config.yaml
norm: "rmsnorm"
init_std_up: 0.0173
beta1: 0.95
MLP neurons of a small language model. Each row is named by its layer, matrix (gate and up: input weights) and neuron, and shows model dimensions 0-63. Each number is 128 + 32 x the weight over its row's rms, rounded and kept within 0 to 255. A neuron's up and down rows have the sign that makes its largest values positive.
After each neuron's rows is what it responds to, as a language model described it from the Wikipedia text at the highest values.

L12.gate486 [133 156 154  87 104 141 154  55 126 158  90  69 115 135  97 159  63 131 106 139 105 123  87 127 100 107 123 127 126 125 153 133 169 134 192 118 149 138 153 115 200 109 169  91  72  51 210 114  88 118 105 123  69  67 101 175 176 146 106 106 155 167 181 165]
L12.up486 [144 109  97 199 112 101 115 169 132 133 115 165 157  97  59 118  56 159 169 132 146  85 126 119 139 167 176 149 155 133  92 140 137 142 149 129  89 155 160 137 101 133 113 208 146 110 160 119 166 109 181  82 118 120  97 150 147  80  91  89 138 139  98 197]
Responds to: Month names and other words that open a date expression just before a year or day number, as in "As of August 2024", "the same year", "released October 15".

L10.gate220 [115 118 139 109  87  85 141 183 126 116 162 126 124 122 142 162  53 137 157 159  96  87 134  81  51 175 109 159 123 146  93 207 147 113  75 129 164 148  92 118 148 139 102 141 135  62 137 119 147 126 132 147 125 143  84 151 177 155 183 141  98 100  96 131]
L10.up220 [136  75 102 136  70 115 107 117 138 136 131 134 159  78 116  93 117  97 181 185 144 102 158 137 131 181 107 173 132 139 151 158 119  83  80 144 155 144  94 133  84 134 167  82 156  88 158 137 134  90  79  82 121  98  62 125 110 132 145  88  85 129 114 165]
Responds to: Fires weakly on mid-phrase tokens in two groups: cells, digits and dashes in sports score or season tables (2–0, 2008–09), and collective or category nouns like family, genus, companies, sites.

L10.gate478 [118 119 142 100 121 184 156 128 144 148 134 159 102 104 148 146 154 102 103 110  67  87 169 147  90 137  89 168  86 136 141  63 124 149 151 169  81 147 183 127 239  84 120 105 126 139 149  45 127 131 160 128 140 121 124  98 129 179 103  75  75 104 133  87]
L10.up478 [ 98 113 135 107 114  79 133 154 149 148 122 158 134 150 114 192 117 155 106 109 178 139 123  95 162 107  91 105 121 110 142 151 165 144  72 130 105  70 135 164 125 156 138 133 117 107 151 150 136  75 164 125 206 109 119 134  94 113 160  70 109 117 143 150]
Responds to: Month-name tokens in dates that precede a year or day number, especially after "In", "on" or a day number, e.g. In July 2025, 20 January 1983; weaker on scattered word pieces in tables.

L10.gate65 [122 136  97 113  92 157  71 130 197 142 103 128 189  92 129 124 149 108 128 155 182 129 122 140 143  67 114  84 150 152 144 120 162 145 135 158  91 145  97 141 128 147 137 121 163 119 131 177 166 118 109 152 135  93 141 209 199 145 143 117 104  98 115 132]
L10.up65 [125 171 120 137  50  96 118 126 149 163 150  99 137 120 149 113 113 100 187 136 192 132 142 157 108 127 113 114 140 110 108 108 112 126 130 160  83 105 113  98 161  83 166 122  98 154 154 178 152 111 149 139 127 146 146 172 150 132 144  93 150  76 134 114]
Responds to: Word-initial pieces of Chinese pinyin names and place names, such as Ch(anglong), Gu(ozijian), X(ifeng), Hu (Jintao), often near Chinese characters or in lists.

L7.gate406 [129  91 132 106 124 141 177 139 179 114 164 121 175 114  64  91 178 101 113 106 161 110  61 149 125 126 121 110  56 143 147 166 117 177  81 118 113 133  68  91 163 121 100 153 142 140 120 117 162 121 114 130 110 140 141  98 129  95 174 147 101 119 169  96]
L7.up406 [137 148 130 177 147 126 218 159 181 110 144 149 134 141  86  85  99 147 142 112 132 118 109  77 156 147 107 115 105 136 184 130 121 139 122  95 142 109 129 143 167 101  69 163 158 146 113 116 116  92 147 131 122 156 159 164 179 106 114 173 148 104 129 110]
Responds to: Second word-piece right after a word's opening letter or two, mostly in names and rare or foreign words (Er-n-st, Ib-n, D-ian-cie, Hy-p-oteser).

L7.gate647 [145  91 115 153  98 152  99 139 128 118 228 150 110 162 117 143 137  73 104 138 115  86 128 147 138 205 104 116  80 113 176 156 124  99 146 149 111 121 165 168 196  78 160 128  97 133 122 158 141  47 134 130  69 155 110 138 140  78 114 128 154 157  71 139]
L7.up647 [133  86  85 160 123  77  74 131  71 174  92 133 122 195 177 113 121 134 144 112  94 169 143 153 105 139  86 104 149 139  92 157 124 123 109 144 147 104 116 187 111  82 143 118 151  81 145 148  78 145  94  68 131 149 208 156 136 156 101 128  96 147 111  94]
Responds to: Numbers and stat words in sports records and tables, e.g. digits after a decimal point (.303, 40.2), one home run, two games; sometimes mid-word pieces elsewhere (cockp-it).

L12.gate514 [143 146 139 165  97 145 118 158 128 137 139  93 186 109 146 107 129 104 140 157  99 132 138 127 107 146 146 145 114  73  96 127  88 165 172 130 159 101 123 136 127 141 147  92 115  98 113 111  98  96 145 127 123 126 165 185  99 123 150  94  74 136  87 171]
L12.up514 [149 103 170  89 143  81 125 151 152 118 142 114  62  55  77 160 132 190 102 122 119 167  58 160  82 129  78 156  97 170 139 141 152 177 121 116 217  81  99  75 117 134 175 163 123 146 130 119 195 168 150 137 122 125 174 134 139 150 140 126  77 178 155 132]
Responds to: Function words right after a person's name or career verb, just before their job or title: served as, became, Name followed by a comma.

L7.gate676 [ 93  90 173 130 128 143  94 131 114 134 174  56 145 129 117 140 196 109  96 166 129 149 106 114 147 163 127 106 112 123  75 196  78 133 154 150 153  93 140 137 121 108 169 109 151 148 152 102  89 182 178 185  89 184 128 116 114  95 145  85 174 158 122 178]
L7.up676 [107 101 163 103 109 116 168  96 139 117 113  84 185  79  34 175 172 125  96 158 131 116 120 152 170 221 120 108 126  93 126 129 101 158 123 133 141 109 131 109 136 139 146 111 143 124 129 170 106 191 134 128 103 119 113 128  98  99  51 147 153 108 106 127]
Responds to: Last token of a title or first name just before a person's surname, e.g. Brigadier General, Rear Admiral, Majority Leader, Piot|r, Konstant|in.

L12.gate582 [ 58 111 163 139  89 152 127 133 148 113 108 126  67 166  76 156  86  98 177 162  95 130  82  63 100  65 166 125 132 117 172 150 201 186 141 119 148 141 187  94 206 126 145 149  98 127  88 181 158 177 100  72  99  72 128 126 139  85 130 104  87 150 150 139]
L12.up582 [112 109 135 138 104 107 134 138 148 143 118 173 107 147 107 167 125 140 175 127 168  89 172 165 151 112 199  98  78  74  63 131 188 127 155 160 137 155 146  83 169 114  85 207 131 102 155 124 133 133 181  53  93  91 156 110 165 113 177 121 120  91 165 109]
Responds to: Final word piece that completes a common noun, often a plural ending, such as c-ows(hed), dioces-es, requ-ests, limit-ations, and whole nouns like houses or advantage.

L12.gate386 [128 107 103 136  80 136  43 102 116 150 179 167 139  99 148 126 103 143 135 130 134 118  48 129 141 171 152 158 128 192  98 137 122 160 116 123 196 140  70 188 148 140 109 156  85  81 144 130 133 107  93 137 168 135 140 122  85 138 168 107 117 108 131 139]
L12.up386 [108 107 173 105 143 140 100 168 135 134 144  65 127 106 120 135 150  97 170 166 108 154 181  71 146 195  90 121 101 120  94 172 134 130 175  74 119 148 129 168 118 115 132 149 122 111 130 164 126  68 110 105 148 124 107 120 144 112 143  93  88 115  82 127]
Responds to: Fires on the token right before a person's full name: table pipes, country codes, list dashes, commas, or role words like critic, playwright.

L12.gate165 [126 137 169  88 177  76 105 128  63 132 135 124 137 153 157 138 131 130 157 164 113 128 101 108 129 103  92 114  88 104 103 161 116 108 134 123 172 119 179 108 118 121 130  95 136 120  75  98  66 118 137 133 103 145 134 121 112 144  93  88 186 172 157 155]
L12.up165 [ 61  95 101 114 145  99 137  93 130 120 127 160  99 107  77 108 103 104 101 198  90 130 159 159 111 104 100 230 180 162 137  82 150  76  85  85 124 178 149  79 101 107 139 146  51  45 111 131  73 101 114 122 142 130 141 121 137 116 110 107 142 168 141 115]
Responds to: Adjectives, participles and adverbs completing a predicate after is/was or a verb, often word-final pieces, such as complicated, intended, earlier.

L7.gate372 [ 35 141 102 113 101 147 157  89 180 150 130 152  89  78 118 133  93 123 122 159 140 132 150 122 119 150  80 125 101 143 136 132  92 130 115  92 180 111 173 114 132 117 141  73 131 135 112  76 105  63 126 119 110  95  95 131 120 126 147  89 156  97  69 116]
L7.up372 [ 80 169 107 133 187 152 129 133 179 132 122 146 116 118 155  92 140 112 121 167 153 120 105 191  90 139 179 108 111 172 187 162 128 187 141 120 174 168 178 151 159  90 138 137 110 131 121 104  86 181 142 120  89 137 161 109  93 139  82  90 115 172 131 168]
Responds to: The word "of" after a noun for a measured quantity, just before a number or value: time of, altitude of, beam of, record of.

L12.gate759 [134 155 141 103 140 129 112 100 167  98 157 139 104 137 113 158  87 133 160 166 149 178 155 166 124 157 106 163 102 172 120 146 174 172 126  99 112 137  93 104 102 196 124 102 169 142 101  76 101  52  96  61 136 146 174  94 114 165 142 113  98 156 118 110]
L12.up759 [138 108  74  77 104 105 132 170 111 144 129 119 165 117 135 140 117 146 150 124 114 136 134 150 160 143  96 171 151 129 150 146 130 122 131 128 125 146 180 148 121 116 105 162 145 107 170 164 129  76 113 120 154  69 162 117 102 137 127  20 124 141  80  80]
Responds to: Prepositions, verbs or role nouns right before a named entity, e.g. by (Maharaja…), band (My Bloody Valentine), joined, subsidiary of.

L12.gate81 [ 76 209  78 185 146 181 152  84 147 162 198  96 143 150  95  97 174 106  86 190 149 123 133 171 120 117 158  77  73 141 126 158 130 121 143 168 109  64 110 137  97 146  86 167 145  78 128  97  70 111 179  94 166  76 172 209 140 147 104 174 137 163 142 118]
L12.up81 [117 120 111 176 127 121  74 121  83 122  85 179 139 150  90  82 112 133 158 200 117  99 185 179 126 197 113 155 100 157 116 102 120 122 172 168  78 156 149  97 164 144  70 125 137  69  88 183 164 124 116  94 141 134  86 176 158 135 153 133 123 133 142  92]
Responds to: Modifier or word-piece tokens after "a/an" but before the head noun, e.g. six-year $100 million, a 54–41 vote, a full-scale, a narrow; also some table cells.

L12.gate456 [142 176 140  84  58 169  97 123 172 101  78 163 131 138 178 158 103  95 138  78 183  94  75  89 104  77 123 102 101 162 126  93 192 169 145  78 150 154 131 196 124  66 137 105 114 138 116 118 216 145  81 149 160 128 122  89 108 177 121 145 175 109 155 131]
L12.up456 [170 190  71  89  42 168  81 166 203 139  86 152 139 137 133 136 136 173 127 106 152 152  82 134 120 109 169  89 155 177 133  80 173 195 103 114 110 119 103 122 122  69  93 121 163 143 146 128 164 115 106 140 155 170 119 211 124 141  87 165 188  95 139 102]
Responds to: First or middle word-pieces of romanized Asian personal and place names, such as Hu J-intao, Xu Q-iliang, Choi J-ae-geun; sometimes plain word starts like pl-urality, j-ournals.

L7.gate315 [114 140 157 162 134 122 148 155 156 113 133 118 141  98 101 138 125 115  90 191 190 142 160 125 187 131 162 196  79 125 157 181 170 114 138  92  83 113  61 104 102 153 181 149 125 181 135 121 115 189 158 218 163 144 115  99  99 163 128 109 124 148 172 125]
L7.up315 [134 124 156 121 130 144 104 166 128 159 169 127 126 144 132 114 164 119 123 134 116 116  95 161 165 134 148 123 140  51 168 173 140 159 118 186  30 137 123 114 210 131 129 135 113 184 179 121 114 137  62 167 148 117  93  89  93 129 169 115  84 174 177  98]
Responds to: Final pieces of abstract or event nouns, often the completing word fragment, usually followed by of, to or a comma, e.g. miscond-uct, divor-ce, upris-ings, nomination.

L10.gate153 [107  74 137 130  99 167 120 109 158  94 138 131  92 156 140 146  67 159 117  94  92 156 105 157 102  39  87 144 109  82 118 146 174 143 180  87 106 107 120  53 172 165 114 111 142 152 122  98 136  65 174 171  89 122 151 125 103  80 126 159 167 142 125 106]
L10.up153 [122 156 119 128 125 160 127  97 148 113 105  84 127 170 132 156  95  78 143 133 110  95 144 177  68 108 130 136  89  87  77 143 230 143 167 156 109  77  98 104 121 100 151 175 126 157  80 184 139 103 130 165 147 136 104 147  84 106 110 121 147 160 181  79]
Responds to: Causative verbs that make something else act or happen, such as enabled, forced, allowing, prompted, resulted in, plus decimal points inside numbers in tables.

L7.gate579 [135  89 139  84  46  98 163 174 112 146 129 139 135 109 131 126  59 115 118 134 105  95 140 163 101 127  93 145 166  83 132  90  81  74 173 176 106 133 171 123 117 140 161 143 100 143 160 158 141  96 114  77 130 106 146 118 184 107 181  88 102 142 189  83]
L7.up579 [125 102 156 112 115 116 191 150 146 143 110 149 129 116 132 149 149 110 113 124 142  71 144 103 124 209 113 140 101 140  79 124  90  96 113 135  72 140 165 158 105 136 157 163 128  69 181 106 180  98 173 132 155 118 137  59 145  58 155 105 114 150 140 168]
Responds to: Sentence-ending periods and clause-opening connectives in narrative prose, such as After, when, but, as, often followed by a new event.

L10.gate497 [ 98 155  93 121 178 146 103 117  94 112 120 136  82 193 127 148 158 183 148 140  99  78 120 129 119 161  94 141 102 120 131  97 121 178  88 148 165 126 156  91 117 124 155 147 129  71 162  99  92 103 161 112 154 103 136 106 137 103 160  78 178 108 126 166]
L10.up497 [143 181 140 116 143 146 126  97 102  84 142 143 128 129 117  50 211 168 130 136 138 119 140 160 128 181 145 134  98 103 149 141 131 123 150 151  99  84 113 108 163  80 106 116 174 128  32  74 191 199 171 152 100 117 152 144 110 161  95 160  68 130 121 107]
Responds to: Tokens that finish a word or noun phrase, often after a/an or inside numbers, e.g. turning point, an attempt, nonprofit, $7,500.

L10.gate320 [107  92 102 118  83 126 133  91 115 123  82 111 123 128 177  86 114  99  94  43  79 111 143 104 119  98 101  94 130 115 143 137 113 148  74 119 134 120 127 106 121 102 125 149  81 103  98 189 160 135 139 169 144 142 173  94  60 143 170 185 109 108  73 107]
L10.up320 [165 170 129 146 160 182 138  83 143 178  62 139 110 142  85 172 124 109  73 126  76 117 121 145 110 115 163  53 123  84 156 150  95 170 113 121 112 132 137  93  96 153 119 151 131 110 139 119 131 101 170 129  95 144 175 101  85 141 136 139 113 114 124  96]
Responds to: Periods ending factual sentences in encyclopedic prose, often after a number or place name (Bellator 211., 1894.), also decimal points (22.42, 31.5).

L10.gate219 [123 154 108  87 161  51  58 142 116 157 131 111 135 114  96 163  96 118  89 150 153 114  84 135 123 167  95 131 161 162 180 129 153 121 142 108 109 140  71  69 106 131 173 143 135 115 124 140 103 113 109 154 180  92 138 102 124 144 127 101  54 101 144 132]
L10.up219 [ 97  50 135 140 123 174 107 134 194 126 143 130 149 104 174  85 140  86 102 161 131  89 101 105 139 176  80 125 141  77 170 162  81 151 149 120 135 158 105 171 138 140 168 150 117  55  69 168 151 107 116 179 143 123 141 136 148 148 126 112 103 120  97 189]
Responds to: Connectives (comma, to, and, then) right after a completed place or name noun phrase that ends a clause, e.g. "returned to Cambridge' to'", "Nagao Line','".

L7.gate627 [129  80 141 167  92 157 112  99 198 184 155 105 127 100  95 117 113 117  94  91 127 150 134 112 166 104 154  98  81 149 148  76 131 132 145 126 104 105  95 153 149 160 113 158 113 176 159 122  78 127 159  95 109 174 159 116 128 186  74  96 130 128 176 128]
L7.up627 [ 78 132 147  47 129  60 137 164 130 118 153 124  81 151 150 125 179 128 137 139 139 137 120 148 108 144 124 138 115 106 145 131 147 121 189  83 110  84 117  75 156 135 106 125 221 142 122 111 162 137 147  90 148 102 163 124 146 129 126 172 121 180 121 174]
Responds to: Periods inside numbers and abbreviations, mostly in tables and stats, such as the decimal point in 100.00%, Capt., Mt., and S.p.A.

L10.gate500 [119 117 160 113 117 129 145 133  95 123  83 129 165 130 159 160 171 142 138 187 125 122 122 104 153  90 159  93  88 139 133 131 115 132 128 166  63 166 145 201 161 163 112 144 134 134 148  82  96  86 144  73 126  89 134 140 143 182 122 145  85  28 137 138]
L10.up500 [100 101 117 180 156  93  60  64 145 161 115 163 112  95 138 163 122 166 104 133 190 133 137 105 140 111 154 174 142  75 136 107 109 101 128 183 105  88 120 140  94 169  72  83 139 125 157  93 120 130 174 122 120 123 110 106 133 159 113 107 178 113 112 128]
Responds to: Content nouns or their second pieces right after a, the, or In, such as a video, the terms, rum-ours, plus name initials like S. P.

L10.gate330 [121  93 135 128 116  93 143 160 120 151  70  97 152 136 123 175 135  87 113 209 142 111 161 136 183 111 114  50 143 185 138 166 144  86  91 111 143 131  83 143 122 110 163 132  69 109 131 116 129 127 149 223 160 125 155  95 173 178  95 132  72  57 116 121]
L10.up330 [130 139 196 162 111 130  89 157 148 100 165  93 189 141 175 186 113  57 159 167 155 135 152 158 102 158  90 129 160 137 143  80 136 122 149  79 134 109 160 121 127 115 126 151 152 111 128 140 110 169  87 157 146 183 147  90 109 123 119 135  70 126 135 113]
Responds to: Words or word pieces that complete a set phrase in narrative Wikipedia prose, often followed by of, by or to, such as was followed, as follows, composed, nominated for, favorable.

L7.gate555 [105 147 101  85 110  80 111 157 151 139  80 146 132 112  68 157 144  95 145 114 113 154 143 194 152 128  72 135 130 161  99 217 134 108 136  97 115 146 122  94 106  96 125 158 110 104 135 101 111 163  86 130 155 149 100 146 133 107 165 245  80 103  88  80]
L7.up555 [ 93 175 145 100 143 122  92 186  84 160 102 159 118 210 148  73 119 112  42 232 110 103  42 139 173 159 129 134 133 123  81 180 151 112 135 132 124 128  69 105 157 192  87 114 147 123 159 111 145  86 102 118 145 183 144 129 156 118 155 167  86 152 111  86]
Responds to: The word "to" introducing an infinitive of purpose or intent after verbs and nouns, e.g. used to, aims to, agreement to; more weakly also modals such as can, would.

L12.gate325 [139 174 162 118 126 132 141 110 170 159 162 103 134 113 182 131 142 133 151 132  98 113 112 173 132 149 124 115 129 174 149  82 141 101 132 150 109 173 168 123 159  94  68 110 127 114 128 129 112 120 157 145  59 113 163 104 131  79 108  59 143  62 105 131]
L12.up325 [148 109 128 131 154 136 154  95 147 140  98 139 166 127 128 138 166 187 110 138 136 140 103 185  91 129 140  87 140 146 134 142 113 105  73 120 109 175 108 141 113  66  86 139  98 161 145  79 126 113 153 107  95 103 184 117  88 131  69 106 112  92  45 140]
Responds to: Prepositions, hedges, verbs or colons just before an expected number or amount, such as a cost of £122,000, stood at US$2, around 8 percent, Attendance: 72,250.

L10.gate173 [117  91 156 108  90 141 174 100 100 157 135  88 101 159 156 118 166 111 158 130 186 135 135  75 153 159  39 158 164 133 156 149 145 128 125 137 106 145  79 145  80 108 123  50 110  78 172 133 132 133 165 139 100 134 139 138 139 180 131 160 146 105  83 104]
L10.up173 [104 109 125  95 190 126 162 100  93  95 102 164 162 125 125  93 125  86 102 117 157 159 174  89 130 133 108 165 138 102 143 174 172 187 124 101 149 124  76 154 144 125  82 120  70 114 169 116 193 139 169 123 126  86 163 128  71 143 141  90 208 119  65 135]
Responds to: Tokens that finish a proper name or open a description of one: name pieces (Mad-onna, Al-ou), table pipes after names, "the" after "is/was".

L10.gate417 [145 112 164 110  87  94 159 159 137  93  92  75 135 172  90  90 129 119 111 102  94 164 153 134 136 170 100 122 117 167 174 149  67  56  79  73 127 115  81 120 114  92 138 102 141 158 120  77 143  88 112 119 120 140 159 126  68 152 119 131 125 125 106 119]
L10.up417 [169 136 174 134  68 146 182 117  83 147 139 109 199 127 113 195 112 125 212 182 178 155 140  98 133 141  75 143 115 194 104 146  81 130 169  90 138 123  69  67  88 120  83 174 135 112 110 146 125 127 105 159 115 167 140  76 109 204 160 150 129 137 127 125]
Responds to: Tokens right before a person's name, such as the period in Dr. or initials (Louis D.), titles like Officer and General, and by/of/to.

L12.gate555 [ 94  91 120  79 147 137 119 181 104 179 132 177 123 153  99  77 152 124 136 150 142 159 160  65 166 132 130 119 168 120 204  63 138  56 150  90 106  99  51 142 155  84 127 122 195  72 151 168 105  66 142  91 102 141  89 107  62 132 128 107  93 104 126 125]
L12.up555 [123 155 165  70 155 126  84 159  97 127 143 121 113 161 143  71 104  44 118 126 145 137 114 122 102 208  76 154 155 158 134 169  60 113 159 143 127 124  91  83  70  80 106 145  77 122  92 131 115 129 115 128  90 111 126 139  79 117 127 141 117 163 101 138]
Responds to: Given names or initials opening a full personal name in tables, lists, and after role words or "by", e.g. Robert, Michael, W.

L10.gate66 [187 159 157 115 138 185 118 170 122 108 168 127 173  96 130 100  81 203 137 115  96 116 100 183  28 112 186 106  95 164 122 130 165 134 123 159 184 136 182 150 120 112 101 147  99  91 118 111 114  99 176  98 148 231 126 154 132 134 119 149 140 126 137 141]
L10.up66 [ 91 185 177 120 146  94 120 127  95 134 148 127  90 161 130  85  55 111 120 193  85 144 122 122 105  94 130 125  91 152  87 159  97 131 157 134 192 142 102 141 101 129 154 123  91 144 113 135 121  91 160  97 101 159 187  84 126 157 156 132 145 108 118 130]
Responds to: Tokens right before a numeric value is stated, such as table pipes, infobox colons, and "of"/"for"/"about", e.g. cost of £122,000, Running time: 97.

L12.gate253 [ 31 139 158 121 137 160 123  53 182 146 132 224  91 163  73 167 104 173 135 126 135 137 118 115 101  97 118 106  84 121  78  86  77 184 121 147 152  69 134 103 130 128 132 157 112 147  97 110 130 126 115 150 185 106 112 134 132 103 255 136 117 149 126 115]
L12.up253 [ 81 108 182 116 167  78 126 154  98  94 135 150 124 157 151 149 145 132 118 114 130 189  70 180 166 161 120 102 114 145 121 123 128 176 176 117  99  98 119 120 131 115 176 117 105 121  59 179 115  86 128 128 191 189 135 168 152 122 148 144 144 130 123  94]
Responds to: Decimal points and hyphens inside numbers just before the final digits, as in 30.6%, ISBN hyphens, 9.53; sometimes year prefixes like 198.

L7.gate183 [163 174 166 166 127 166 110  77 130 159 180 220 103 158 134 169 116 115 154 162 131 118  81 143  81 138  93 139  76 138  98 117 144 137 212  74  86 169 120 126 108  98 102  69  72 146  54  68 116 103 100 102 158 146 114 162 126 147 142 160  83 104 162 126]
L7.up183 [ 90 160 182 179 110 136 122 148 211 147 143 168 106 162 150 152 158 169  99 128 136 116 119 144 173 154 116 141 137  94  43 140  79 170 130 120 101 175 107 123  55 124 174 164 122 147  82 103 151 166  96 109 177 155 184 147 132 107 155 128 103  90 177 151]
Responds to: Word pieces at the start or middle of personal names and place names, often foreign-origin, in lists and tables, such as Chis-n-all, Le-John, Choe T-ae-wan.